python train.py --num_hidden_layers=22 --hidden_size=256 --num_attention_heads=6 --num_key_value_heads=2 --head_dim=64 --intermediate_size=704 --vocab_size=4096 --hidden_act="swiglu" --norm="rmsnorm" --norm_place="pre" --norm_eps=1e-05 --positions="rope" --rope_theta=10000.0 --rope_fraction=0.75 --qk_norm=false --attn_scale=0.125 --bias="none" --tie_word_embeddings=false --parallel_block=false --init="uniform" --init_std_qkv=0.0306 --init_std_o=0.0 --init_std_up=0.0306 --init_std_down=0.0 --optimizer="muon_variant" --learning_rate=0.0055 --lr_mult_o=1.04 --beta1=0.9 --lr_head=0.00738 --max_grad_norm=0.5 --warmup_steps=200 --schedule="wsd" --decay_fraction=0.882 --decay_shape="pow" --final_lr_fraction=0.0 --batch_tokens=32768 --max_seq_len=1024 --doc_mask=false --train_tokens=301200000 --max_steps=9192 --dataset="wikipedia_en"
MLP neurons of a small language model. Each row is named by its layer, matrix (gate and up: input weights) and neuron, and shows model dimensions 16-143. Each number is 128 + 24 x the weight over its row's rms, rounded and kept within 0 to 255. Numbers have three digits each. A neuron's up and down rows have the sign that makes its largest values positive.
After each neuron's rows, "fires after" lists the tokens most often just before its 100 highest values on Wikipedia text that the model never trained on.

L6.gate483:147155140166103156101124128127126138153125106143118094126184101127092133181132143122183128046116133127198087119133110151156126122112120105122111130110131106171160098140110142127139157152108151143108128134148132155114111127115144150147164159121142071140108096138133109109119108105146101159126145132133123091114070175150110127129125144133133126113148107154131103129179076138127141174123
L6.up483:157125164134115129116141185170153107164135106107120123144091145109092126139135108123134092088112127112121115152136137139182162136099131185129117124109142095168147140136138147139133167122139140157137132134117139138142130092126136142113171159151146107139141118129119123122099110127089132149126122097163131103106120144138115145176138084104131122115166080115131112144151116134159134174151
fires after: " |", ";", " c"

L3.gate240:111125149101143121135174135120098141108112124090114159107163093116089165148136149158137151124137109128114098121104135146120164180093113139133137115154154147079081110122114158159129116126129137125076141133138145090086064142132151162141111142108123073129084105113185104133162128132098139116106105113138147170141136149126128135131152123126115195152101138107102145102103149126174141156141
L3.up240:131084116158126099132153121137134131135142073099133196123190097116118136152143179135102125116144129120113091155133152116086120145084134130144131114128149139096114111128128126141114121130121138164101124134137152059129070129153160146109128122143132092108112078151164121128138121116093137133148115115167156144155111126103126122126164141132141190166109121142132149143114165156165165156137
fires after: " |", "\"", ":", " the", "|", " /"

L12.gate604:114150164170115133146147119127112137102145141136153074101099096136144139099135174088137115157158151128126112154155179167108122157148131139160091077112141155127100113137127158080106128141112139097105181095063153142156152139138113119145152120156106135140128065110139103141156149159134132105145113156134153122103132135097099114111115140112122147166133097151124121136140127109124095113107
L12.up604:160132138168138104145125149142098117077123148091113104099114121129107163163110131144177136161163140162131072187119157130106119123153137112151145103078119137141039163136150145120095136160162114124141115086120125123124159126131116134108130162139076083121133121124104073126113127158173124133128137125085153127082090130155143141179119143114101130144092152160111100109094135118110098123116
fires after: ".", "s.", "\".", ")."

L12.gate68:123102129153109136162126123138117133144117183148092130172107118120148152141121155105157135148170078141137110136159137113116132156132117138126092128075176084093091157139102166131112110145123153094095131123134131141159162142117150127170184136110107127083140096086090117172120154093119124113116103112071129129118130169144162139102127126086148110103094117123139129108113141135104108164128
L12.up68:121143164094164127143112154144118100095118140153131128159109106121119114117147109119145112146118168146093090137130124135127108140172157115144132135162060159102119128129116164113154096143163133143095103116163120128167114162069103137115128132155091133121111086087081096123118098085132097132145146140163133118138128158142139164126132119130133127162130116105109099162143127121101083111127
fires after: ".", "s.", "\".", "a.", ")."

L13.gate555:128107146165109139147146172149101158171087154156153126145118139143134170096080127137092104184149130121124139150174147123103147129143152188120177090133109138120089149152140132095117099139125149130089119130100125134161139182155108131112155118108126128098111135101138116145161123118129103108135154128128167139135130152151115164122097124153099110139082161111103053111116124140113129129110
L13.up555:134124097146098153115140158124126163155100130155152123119087148134092164120151157126116161161137174170122096142137132130148118167143139129129137134107091119119079160120111135126141137157120135106132124098091133153169167189117113117141111083129129127087168094099102117126158133127130111113122111086125173172152122177153098159132123162123134140128091151141120088161129087133118125108081
fires after: ".", "\".", "s.", "y."

L3.gate592:111166115145109125127147150163087110135109080171137119122124175069100091147127082167124120175170151130138116107151122095137164129177128159121125123126148145129142103064163137124123131119099153111164111132135115169129121127141169082124178136129145124138126136143155118167132112173102147137123168135108107144159119133107070165122136135132124137101104123159120137115101121109127145176140
L3.up592:157124120157116117136168142188142114111158099139136130109134125078106118148118128142098117158138144126159121147129150070076176124128117173116101160127131125117146085139147126108106122109101137108066142138143106117136108090146195102124150139144123090139068102160140151157089129170115152152111163149113086139162127138084098117103135140117130135147107144070120133120127110093104116151116
fires after: "),", " the", " a", " of", ":"

L9.gate183:102157142173135125111116115131169153105133134102124090181156137112135107152110118171127083107140137102114109140074095120134154095109127108109146138072119110123151177145115118147124106127147131171155122138180125104129117126155107165189155094141087095127165106111156127092089159113141110115101093163119155106125078148124138093147117138103149146103174093126078090158100108113135135128113
L9.up183:119101133115118126104133096109120096082107148111120124101140132112130112140123102144144150095132112130118125115103132090164149094133145139114111106121106124133129126134100114097140144165171098149090088167120124105114157138133092146181139148132131120143165124148139130132142177130120118130101144135143160119112134084164117082140134097141136175154133134144131119139115135157111161088107
fires after: "\n", " mag", "n"

L3.gate375:121107132163141142108134119160121084122133148147071173133151126140093084104171134112174129169160113119139134124109146159090156156178078100143139093123152142105154108121154111124137156111128123114162117100132114140094151102118114109145108136166149092129167173150145136112143111131091142142107136144152151130124129148166131122115144102145151104134129124093132114100129159105105087142124
L3.up375:123138138090138135131151140183104112156076102153121092095177084063136111133147124151101112132113112123159086113140142142121189138134128088198145132138115103126146190109111160137168089103125142134147122171129145109062148064119136126127134124140122164146120122147148150140116103103135136133093135128147132135113105112099135123146140147163151130123097133122154123139114153104132123166123
fires after: "),", " the", " |", " a", "|", " R"

L12.gate363:118095133106137125126137145165059089132126166131101114142139103129110099061146125131092091149116143142132098098135115102145153136137143129136136151121117126145122137139100155111114105101132127096165135129115117101097147114111120105136131146159144142114085116121094133098165078143142133092151101170093140165164072117117169130131119155126078147125117143116107167075146125148189142126154
L12.up363:152123132138161133136166140149130158067107093151182179149158126128153123103125108098129151093159134131108157138116121099148151140111149144105145147178140129094167118152145133105151091144144135120127126142115121117169152102138124138116132128110167151156107141160122131123090111118111111162107145128129137182127175144188176123149136122119094053143119037114140104142099149140115128130147
fires after: " b", " B", "B", "ib", " det", " ("

L5.gate435:118110133187076135087089135106133127156093132145105141123132093090134098126141176122096165145117125115170159103139145170120136106149092116095132146121141113119114143123165075140141149173106137135121125128134127174107140147100121157092140126113115120117100077127129138138103109079159118162157113061155157147136143124137086123109154149120170118152135133191152131144149142079113124152085
L5.up435:100155139149136162134160152124118092101109169084120093111100135166106127125123120146165131122143176131088150137104109156165142129126138153137129125155104117079148083136101105133100123136130101117136125171156129102123136180132108106134128130172100088122140111153133137127159120132131159077125109143133093114159123138106116128152118107129125074121141161097120125140169107131141148178108
fires after: " |", " ", "s"

L13.gate650:126086107174111140103136130148120139093120152137107117162116131137139125093131141126127104188150142143153093162146156124119126187138127135162088081086109146140097119123117171118094094141149127113115100114112139144179186125131117130131141119155094079113146125137096116122155178152144095112128108129108139123115140141134137132119121134048129152122126153164114065144112146132136092108101
L13.up650:125100149143125135125118155128106146080105134145118098150106136110139145107094152149156122171153137170162097160153168121122135154151105100182123108096122168106110143126120146117119101136113136101116142141085151156193172155117112119135163143141114100115145094130113106167166163183144097120117112148078133121122128150142122115127105167078127145132124127144120098128086137157140104144083
fires after: ".", "s.", "\".", "an.", ").", "a."

L10.gate502:118129129155138090131132111137142093140155148123114127125128137145114127105128122152135142138141105099191110119128140142083136112117126120130104170121144151144130148138100160127107115127139103134134137094148139142111107121084133098140149157134112106120106087142135112081160130083142141145145164154140160134072129113116148126093167127142107115131056168131132129158106136111106140123125
L10.up502:132096077133139128128115116112097151172115141088099180111150136106117140117090162170085134155111134107092105132140119104133173140137112144104131141130150175158172153086150115118142111185103133139123144077154140132142117117130175133073151154120144151147129102161097111119129108112149102129118122121146120179177147139115131115112124108111125120129142148145111164114114136109152134145125
fires after: " C", "C", " V"

L5.gate269:101110107119141099112120159153105128142102134152134118097143110109129148116155121134128117122151100119129182145100135143103105121183128156123173124122149145121155126115169142081097119130131138125132134109149158110121143126143149105152145091072095157125155166149146119144157174148091100126133085157122149143185126142110094126154113108149115130130095147133121123114095144142105105107121
L5.up269:083168117108107136124121148123154137161135112137140158088088111127118102115121132062148107108136144070143113139155138180128144103141153151129144169137115119125131137142116155150125123150128108165140145113121146101124110108090126166139132086124142092106130135156137087096116126096125130155109141174144133118112110109122107183158118140125138123131143111131098097138104124078101101160117
fires after: " |", "|"

L11.gate373:122128127112159094132149117121111131101140087088117098096106117154158146167146143114121142165168086122100105077158149114099162130150148122149151128098124115157112166126147127132136110153122151093098172134082162165175126152124146127160169097122122081131146124094133108119126121091172106142093112127203126152099126158137158142118117166120150103137102102152155075114169150100125116134148
L11.up373:089124130114107095112122097089103123152210129142152105100175124132141122118086133149103122161130114084105139105185083083120148131160165122147114107126162141142118117114135160105120149149130138090096147117105126158139138153115106166097086107121111088125107070076166079123076109114171100135086107169163142133117130152113107124118107154123104095090108097135094128142129106149136124126088
fires after: " =", " |", ";"

L8.gate461:178136130121177115153122080167108123119117119164118138103167116100113131107134158171139145139140144156111152124141106106088108134118149148126147149117108106153092104085168101105108142150126158143128117130167119100165144167142128122149173124090081125133139121093157090149128126130130147116106139124075157135120160136136104122146121142092191147133121121098142073139122131138125125160120
L8.up461:138147137166155102124127142134129170126153102106122113052136078139125137122118130133106102118133091109075132108118087132108146154134138127170164142079114150155088073114124155154100144141082134183125131122107097122141126107152161142160143103120098113082160105093148125104072124120161126127136115147120135157101155143118130114110149122121155121101098145184126112104113104082127130138148
fires after: " |", "|", " n"

L6.gate631:153143136145147108140132106111110099159126141116102132134142115111159133161172146174130087112109129107079142093152138164085124108138138116094156116141144143142168128108114115106147115111130104144098142157085188152127137145153122133134174156137144136130140123103138104109107132122123148113088080144146167126105149077121149143112161153119123093123122125138088126161104102102114127138083
L6.up631:113138121108138126152119106106095097153095108099134148085143092127121147140179121132122084137115118135099136150170142128105095164155124151175138151160159148136136118119148110128150109087119125152089138108107153153112154116116129139105145126124176133138141104072142101103132146164188149086101134146115159147134136089146148140117165131111108114129137149163160127117065142119107128157112
fires after: " |", "|", ";"

L13.gate659:161141126198134123152134169087137143157112134119150166152105143152117121128129102151114185115131134161143173090139103124153098116136112126139123152116100120124154094150111107085140168143089119136128125091151140120086118131130137077127134116127149172077128110083148099109126142119142151098101105125119128104104093120126182127180102166120135133087175139153124171130115115143106145139168
L13.up659:075133169123177143154139116089131154128119114122139102104131142143130089051117149127147138143151124134170142130109108088131119146155132117133118110151117122105148136112146069099135136148138112131061092147139113085120135119114141154123108135102112089140135134111119140126136164108146125080100182132102158097116105102110150096162092150127129124126119150127144106152108150141103155165137
fires after: "\n", " it", " m", " that"

L13.gate195:125078099142081112130135131100128132079074142120121075123148082097122172115109144123189106156116141140153109167156123131119110154164134144165117129137110106117153154145126149168100086135118128112127135141112152170160158125122090111126171122114096131098151090137104081138169182137154139154112118099101145139123165143118097104103127190115121132134128123113132149146090143096112120114076
L13.up195:162111190175146154096119092088102128102115128146145119124117127140133096119127151140084110134172158167132136119132100138120137123152165096158102117156131146138140113097125132142122132141119153074117105105111170142155150103125156145127141134159124093133112124110117170108130159161147107095114120108114130141130108138172168139092110114122109131133102159136131092069118138088147043103096
fires after: ".", "s.", "\".", ").", "an."

L9.gate269:098108103168166120124046128149153130136146136110133139130136150128085145115125152150101117178156139119125154133114129106110138123102127144083141171139120143124101112085122181097104171149134097138126139140096136088142126111104095106136122144135128142130131110112127109091127109149134130094109136165123169127093175153171103167145152074133141124112096147086102148094074086121148157132153
L9.up269:146167136154091147137126125139138149147150172138111146145105100113076141143168112120152082145166086096136131116114113114084132142112141158066170163119126147071090092137137117122117103144109118163101143182127141118135159125130164099114115117145138141132155105102124135165127099187109128107145132152082143121112168132114147150122161125104161156129115177136125126136103154074139155118136
fires after: " |"

L13.gate491:107152120107112112104146155131111173096125139135143141117142122101114140125105100141157101136088141056125123148103102122089121121131116158109155134130136158115119141137123153175116128129138150104132138120153114108096185119142068139118124127162112133151114104164143136164114140120137161116116135079125124127163119167177147108162109124093117141125159150124119096126079149128107172156114
L13.up491:115108105133120082129149107134145137147124110152128104132129139147164143101146116095051147099121076113137128115145095095173064113159128084187114119161140124156122120122154101137173129117126137157098083177085131120092167136142109140116108135172127123084132166104094148125136125128113110113140141157107115102067188137125129117148170082139130130114123117109145134133164122111116115128162
fires after: " =", "\n", "d", " met"

L6.gate529:149167087148133115107151135070132132116143152114128096152162113136166122133086180141126139123145123087133138098140075085092124124155126110146094089142126147147153167116132120106129115133092148119126111189109106150127129104137147181100160090153121159133102102100131138121112189107154114145121102148148155145078159116093151074134128147139126116105173093153119148110123164151115111149170
L6.up529:116157124142159120114114115125125141167135158119181115128150095080124107138127137143127152118108109120113142127124078107144121153146130109106097105102105113163150141117146147141139161124110131165091104144098146172095141116143152148149133098115114111105099157145132125116071180127140108134107132132138167163082131113141123119131133137075135152115155090154160137116165115149130131092135
fires after: " =", "\n"

L6.gate164:139159125189128082145153113151115149133113099127146112120186114117167160124103111167118110148164109168080125114138116099101114097126100112121121100108098108107145135167161096118111144135097116122081094111110106093136091166165138130099166118110128091096123149117126097123085137129168130179149107096124157111143116124132170121077127163128148081158128110134136143157140150160135151119087
L6.up164:129187166133137123124125134099103099134140137115115110128128092105128157152142106139146130106082092195120136093128133133106138116126102129136111113090078137150082133170116102146125128141095131130142135125110136118132155182174148157124163144120123089081155135131160116106104125113150158162111126115149151154144139126148155109091131151156137132154130116138134109105147159144116158135115
fires after: " |", ")", ";", "\n", " in)"

L11.gate631:110126093145099111141108174145121121129112150150119157097096132145092102155065132131134125127112108136174136103100121103090112152127140144130174096098125171106126160123100148125127118115122083120115098158119110115146141143132142092133121109131128134101160132130143146126157091110154136154135185099137148123137142159143133179115113107069181094126097078124135120174104101113116154121158
L11.up631:162139084153133136086133138129128149130110151073103136109136133126108100104129109154139135138095121101143131160100134103110180186127090117129137104134105128103150120135142155124113159110202108135135171132140143155123126113128169154150114146104103121135157153148086144125123116170138102126148130142149170119176149085068134118149114106102150146156133115151134090151185107142125098155144
fires after: " a", " the", " A", " an", " n", " N"

L10.gate585:109118124143131086116156136153137138119125142115109125096139127115107144080127129156132157160109125157139109124122140108144141140117154128126121137144095163119114159118135131085089087108086114140132167104060123136140132153113081142114124117116088136145163128165122144124111089132128159093137156148155113101158152145137129144139117122142135108152152122060125103161120113098108154166136
L10.up585:139134116101111078116146154161162122140126135122145099118149161134145109170128139148124120166128109112126134126087076125101112146124086119091116154114138185128127121133135110141135076137121069107123102117113075136114115163137136160176149147140180087136121122146096123129178117129155134181122127132155132098115162139153150122132173126119131124094086158162121085110140115073122164129068
fires after: " F", " f", " d", " A", " G"

L13.gate238:127092117111118110129112155137106127133124161168145084184127110096125132112130132095136100144143104152097123089096130146110108143155132144175094098112130189140106114128141118162116148154146069106120100128115148182198148169102110130155182086155094113104132127112125083097137106178136146118152103133118154113113115165118152128145127090128121107142082106151130105109085105105141124151118
L13.up238:137120141163164123120130150126122151140163129151125080172128112143134150147098110135104153169113128151104142137114151147129086198131116146141119139135121132134149129123100106127144126121143116143113130148101131145186147129108098157127140123121092146100121131124095100159147117166144105142148114126130145127112133165137177159113122146074123138146094163158095114161096169099111062127112
fires after: ".", "\".", "s.", "an.", ")."

L11.gate473:116106115096140106088130119149151100144104135211128134136155122124149150125109158101124162185120185102107105124128154130132163099157158161103105090164105178127110175147109117134092090122126086096143126138144109126159146124168098152145140141123163188140138140143122139113130104108092125122155114101124139093122149115129184075110076080103140132104139144125149123131140129122114137160101
L11.up473:077103103073125145134156084177135188142103137165161087143168094152103111086124121086141108157150147117101125120113129161105171090137135127144147154140083160073117153152146099131125150151092131103099151129118086131171106138159108168104120122133133111124160120120135121134144097122093139122156130117145127075115131136103145093102086121114138154127113126155154124137159100051102080144092
fires after: " K", " G", " D", " d", " J"

L11.gate523:128125175138117132135120117160096135106100102092126120124107141126145082117069137139060150132168094102131102116140128144188148118107116112090148139165107140135109110085123111108098115078115124119119157119146114142117124124119081117137143093133123114093126151109112144140125143171148066116155131099130113108173101159157159123139110147121138116120146160136161150131077130115109109135135
L11.up523:159122100132146118140134110150098118111139105146141111152124119122107109123152130149091108133080084195126108102104122116113200127134105132123110140101125129117076101167082105121152116140143155136156175137101085124128102103150123165121122143099143161097132148120148165120129134133127127110109117093150111157168172131165135147166122126093062124140137116104133097133136140148103143093165
fires after: " A", " be", " one", "B", " B", "be"

L5.gate625:130130130147126134141152108117116130149135089141138119152128114134132084106126088110111119143192150142134138145153118104137170119165127120171130111122151142078128122118094128135154162143158133112113147089099112100141145102111120115090139130144150145115126091148129149092116139127137143131072116085168150134115132157152121139126089132112145139155095119088131115095086127137106134134107
L5.up625:202125124127113139147162131122124132120114129107120131180105073108128093144151134154128101149130146134115114156140160100135158143194126144169132112114133145088109096076113091169156114099157151170150116153153141169134127105130145104143133151141123127155119097135136114170154124090111166133091178091127094156140131130100123103139078150111174131086121137119142104096109119122111163103123
fires after: "),", " the", " a", " South", " from"

L10.gate237:137054116090131141107154128110102078141159158108126093108107119118115097105134146121105154150096131141139148080101140139132142102131126146115136111108142123063157103113158135127114075088138106120157185117157145126091199149121139118117133133138128149129105165152112117118155112144131113152089166091135131135129151128110126102146098123124133131150146129138098109111132104130152125135161
L10.up237:100092101138134177113128119140114089084139134177110136124091134088109154139098138135129103132087094179119116119128133126128119141153106113109147124169121116155144091175112176131145135116115131109149182089119147140123123152125106095102147096118115121114133162137123140104130099113099132129164084119118104096117117118097113133101135119114081102161079121155122150113157140106141102151126
fires after: " C", " B", "C", " (C", " G", "ens"

L3.gate415:151094143147137138133104142132143062170087131141108144111111115104173130112112143170140135145130153123084094078116137153105120171062097139108095132153111146128104134129140109150116141110115123150076144126131118136107140123156138101134119129093120107137078161095140114144154161138128152159097136142176140124118140154127090148175184130106140164114084144124124144132151130093119129095141
L3.up415:122118071163163111165178102159151150106101135125148137131177130130159151127152142132142110119148166112173111169173123097141128086160119120144150115092123099113130171167112114102146082124139110107093136117124136157140147133133111157113131108144137086116117119120118101100121133109146104057128127135123083162145114122148186091102126113133093132123175085152151130161110109144118142169105
fires after: " |"

L12.gate80:108158139145100140115151140141167145155131139127144156124163101110116095147155097147114122107180132137140126122141138128140121095119124110145134114089117123142121149120105122103053108137123133153087107134121089165141126133172150123155079156131138136132136105139111125094108145144116123130064143139127125119150067166127103128102157128135073129114119115164114114154122138079152135071144
L12.up80:090080121134142123124099134174100124100149140104131110135094099171142085179126131144141125090125126178083084107120121117131114096167126110136115100119126106124100108104104133138175109118148090115130117082111153119140116139141111118100114094135125081152128152109164106114118143115089077163119171079099118097137098168151126102121134126139112117112098118132094095145115126094155092112140
fires after: " t", " S", "n", " pot", "h"

L3.gate127:108104090121117112116167137120099126155152106117151140115134160119166180128084118159104117156196090132104157141144120146109164113183182131148120117077135114140194105109161130137138156108104134099082143150120148122146153111165121114123111125119137110168152140109113119117122150138148130125094098130100166126104118129116113184093155171110136113144149121106122104135137112121124124132107
L3.up127:131098127093135109119094140089112132148116117137134145107136177100155126115068112143125154122136147134129146113158185128142160112151152098151167129122116150155151118076130127130189173134102130128086131151092158150127150100117129134140135160127157135138142136087077093103088137113146131111109148139111180093114134117160131130101144174122166159142157122136125149175135123150145091135072
fires after: " |", "|", " on", " –"

L14.gate580:118094159153091127118117118115143122081125121159081106125092106135129113127096094087154119168121102173151085128103148148105126167162149149126147107103112144137124144161127125129099126134116093054098120152100148147158132140090088145131127142145119104121106088094117090125150143185125143134121111141118130132116121103117143099171131143086090170116147128149129127143111153133153116152090
L14.up580:126097178147087120115100134113099095115095120148118078163134153124130127136139098091081149155119127129155116144071182120152131149186154102140098105099136131165117138178112129120138145121140104113097129129106164155127185137134112164133133122132125140132139115171084139127126135181154094134104136134113140128106111148131116135175142151104152163153149132124114049133143133121141114135116
fires after: ".", "s.", "\".", ").", "e."

L11.gate441:129072099140138134122131178154137138146113139106111122145134130115146125131123179121136120075100139115141100121125144118092097169157129127171146135151154120109120163141107147127123084149131145120116148122123117169100136120091116125096138162117122090110109123146140121116101078127149140187135172124129129130125104095092149107163147095132088100110099096109111146081139165099100121140140
L11.up441:130137101094142130132148115168093109096109103099107130107121166125120135114127106129120140141165103098107110127118150114149137151138126157145186117175134154124132101137152161154158144125152171102185128099112119113127131156092154135127116091155173152140160156089087107148139064150101135094134111147067142114137151116151169119135151111101115127145174104155119116139134116143158133181151
fires after: " A", "C"

L2.gate154:151070129135140141131117127145145114114136136123148082150110191150120143139096118136101120134144173160114147102149118111166103128101160122127158160112134127168145122128110081098059134153092132165123136124146138109140115141162099118164136139112136109118131115131103166134115125140153134153092135142120129121097127165134097142117131159128131185126113130091149172154130121138153124128117
L2.up154:139131081117121145143194131135120125170114143113142133143112152095123132143090134139120079122124124158096162085138097117124105140166149084133081150092153145165158127151134125155111136135105140152158121104110113179156122119153143116114099133084155083132120105115112113147071125117165151126124142079135117149115093111169157116109106119128137129091147133182181141125136133128140194166116
fires after: " |", "|", ";", "til"

L10.gate675:121106086121168122159064127145126138142143170097129117101172126136105135169151143147154115169087150162123128115120131125097103115165141134143105138113091112095158144123169112145112095165114103085148115140142134148137169089170142112075139159090117134123126117067171115128150123096121130131129121117142169139149159150146118119125108121091140131128109171097136149099111098137101129130116
L10.up675:093128134153111113126197132104135101127137160106118127097150087132116176114113136131136133145179124138149117116155154145112125106148094143153129122097102133112155142130168111080106102144103145134134126163157133100158126173163145105096142151103127107161140158106131135147089154102146161143063115149147113132124166147118121142097090134105118127090085132113160181119121135120138135157128
fires after: " ", " |", " y", " n"

L13.gate560:129113139130090139150103110120183136093148198127118112128131124149125156140131106122115109126156159149138090126167113121144172180142131148135149131119114172097116163133123097096132089133134102115122122104102120150140129107111139085125147131158069126157152077145121166130146155168137094112124124105113114172134156120125140117131094125093089116146142132117133120148183136156101112127122
L13.up560:094086098155109123086114122138096115123138128137163148124122084109147139169136161135157149135146154162146077113168152130124140142137149128143150128112133181112155148153119127090112113121143119140119135095090145151144140117195132110168204132142148121142127138143101121157117145153135123140159118118142133136107156111118141147090096139164150129110129147121176111102129162112108097145143
fires after: ".", "s.", "ly", ").", "a.", "\"."

L17.gate581:124121140097119182143122125124128106144144132118123087099131160122157139113136120135168128117137088133083119123175110135115135153139139105157128122143145107134147101128124124162129172127133135160118112071157149162168115131108143163121134175113156126128090130124107124155085144092104119135159167121120145132125122070144126175106109151123126128135169121168110132144149134131138120131174
L17.up581:145137141161136134122147139151111120114146111124167032117108105125146144143107118111143108109108157118157152123132130147142155101139099128110116088130151147138104112143115173124124135149148114158138106133190145075125150114072092131129171127179129104144121144145141163113138139118118129133135157106115144139172161158120072196134155105149135135138127136162140136119120147109145094115106
fires after: " on", " –", "On", " the", " On", " |"

L5.gate14:132095146138064133122131162151102111136147116110151130143119115122110098112127113140136078155114128130142104088098145123160156108155173125178085119124130162111189116106162158170134119085127100134162121164122111147104147085135122079134158130132108108127134157130125127129111122134119126152093129135118134108111116137122109128154068129119139101172089143100117095152137100158111172156087
L5.up14:136155131118103132109142160108114151145128103147174146126154117098114147148106104155141121141165144154121072113144176121122159117133159101161115100107120176115130120091194153141068121102129115135169115151120130144141095144111170098117122140141095156147089116117124127093115125117156136163116122096129125110112153128135103069101120162124168110191088122129125087116115143183122121145108
fires after: " |", " in", " the"

L17.gate587:117136093187118126088126104115178160090133109152130147114135102152091104109148182122122114104117164114102123142121129129131128115130128121139102122125146110117110078118158106101127117091177130071115149098115145077127105114106178126088069151118083134145141118096159096109143106142105145177090104112111115125153162125078133098118130094118139117117124130142133159169110111113132131150193
L17.up587:108143098113122146119080138096117122116115159172152088164149128119177151155154124157118127139092109140104125141119130124163127106107130093134130087149133127097129150177143116129133100092118120130128123141115118078139122093147133118085141119115111174138138130087140124097182085138140125133075141124136116130133141183111168142152120165130163092130105135123113147167123123132101143118126
fires after: " is", " was", " as", " be", " became"

L11.gate447:133125159125119080171116067181120152156115109075104096123154117127115105116130116104178115136183111110121108116103139114160146116139108119125145175131143107165143142101129133129114092154125112094119172140110132087141108106107139107117111147111140150122110099122084127128138127107149110166123124134139153148153140099131121103155121146109063086097110122106107113170129147134137106148117
L11.up447:142104145144154106135138147148097127102135110180100129120100136139130080147116108114153135136157136105126154135111140134121180161146119087150134160101145138142140133172170117122139125138135118101097180149116151167145079126162135144098086129116127122115155096139133141134156118203123150168081085142151129161113176123106120113153111129134120094139092172159108119129142129111144142117102
fires after: " B", " there", "B", " the", "|", " H"

L11.gate439:117135167109140118168137086131148120132105117120143120137104115171100134137088120128117085136132105075108141135169187116165177089098178126161122152144117166121153123134147111112133133149110092125131092137131138162115118131136118107144146114118126105127135140132155123166154126124131103142107124143091112048148078129109146133130127151141114097141140211105132156121125171104157151102118
L11.up439:155137107142132081158134115104167144120099105111166149132130125087076176124088102125120143138130101088097106138144119129132165128130136163141110137134084112142118137130091101102184147088125138141123118126122139090122118128119121132143158091122132144115069151082112118156133123117134139087166133128096123152111109113119175120122126146121134169116132088087152139126124149160129159127103
fires after: " J", " m", " g", " so", " cont", " rece"

L2.gate220:179155135152051075108159124122124158117151113140094145148120108172140136136118169128139117171122091148105138138125152140113104147099168125130142107167123148171174125140108105074128142119133152076113091111109112123163102144131121157136114134123152185067105127110162093098083132099136113141127108100161111117122100108135137092085095112152165123136148087158136117119121116130148154151097
L2.up220:082122137139125138087179148137121113151121132138144111164142193138158111114101150134102153084151165118163128112135134095129111113150087143140109110095129075130118121104087083143184100127101138106141190127100153096132127161115115141133160123122132125131154136113091135161173121135096097149150130146128120110078102164134155162103083139123112157088090108120070146151106128141166101114120
fires after: " |", " version", ";", "|"

L5.gate518:152125149140149115124122128147116106118171121173164109116127142095154146134094151091126132135114159143105125148128122126170131146162113102134126068114165097128129138148111134137104162125108135124106163113091158124171119104159111151149122121165157080135145099137157151128128126173138121116110177128119116105097163184128107106091098128092113199124141104151105128153171112118134135156092
L5.up518:152119145161149119124127117147116120120165118178176121133129153080135160140091137105116123140132136122128137140110119128177125153163112095115131073108152109111135128164113124116131139113112131134119166124086168134191118121154131130162152132194142069135139117120146145124141124185127097111129157122110112119114163171123098124094112140097121185124144077156108123130185115120130132143101
fires after: " |", "|"

L14.gate521:138165121091143154125104145133164120104080118136151119151104118136119129120131123123142166111114119114122108147133183146119107163084102106119123092132122142108127080110112107077148130128137101129146165136141116121135117176135125095148139098111153160072124114129103094155118131118130145151113140121163122115155083146148127110142157145093117130107176131169114099101129161099133138132135
L14.up521:156162115135089167121107155123145088134107120123127105134167135131109117154156139093137125104139136124115138127132204181101125158075150131112141129173143133160175159137166112165139118121111134099147138100153149129101132143107136132143146132123120127121116124164144114055127120135160111072145180108117082159139152132159142135113137112116180146151153164097149108114168136120139091092096
fires after: "\n", " R", "ax", "0"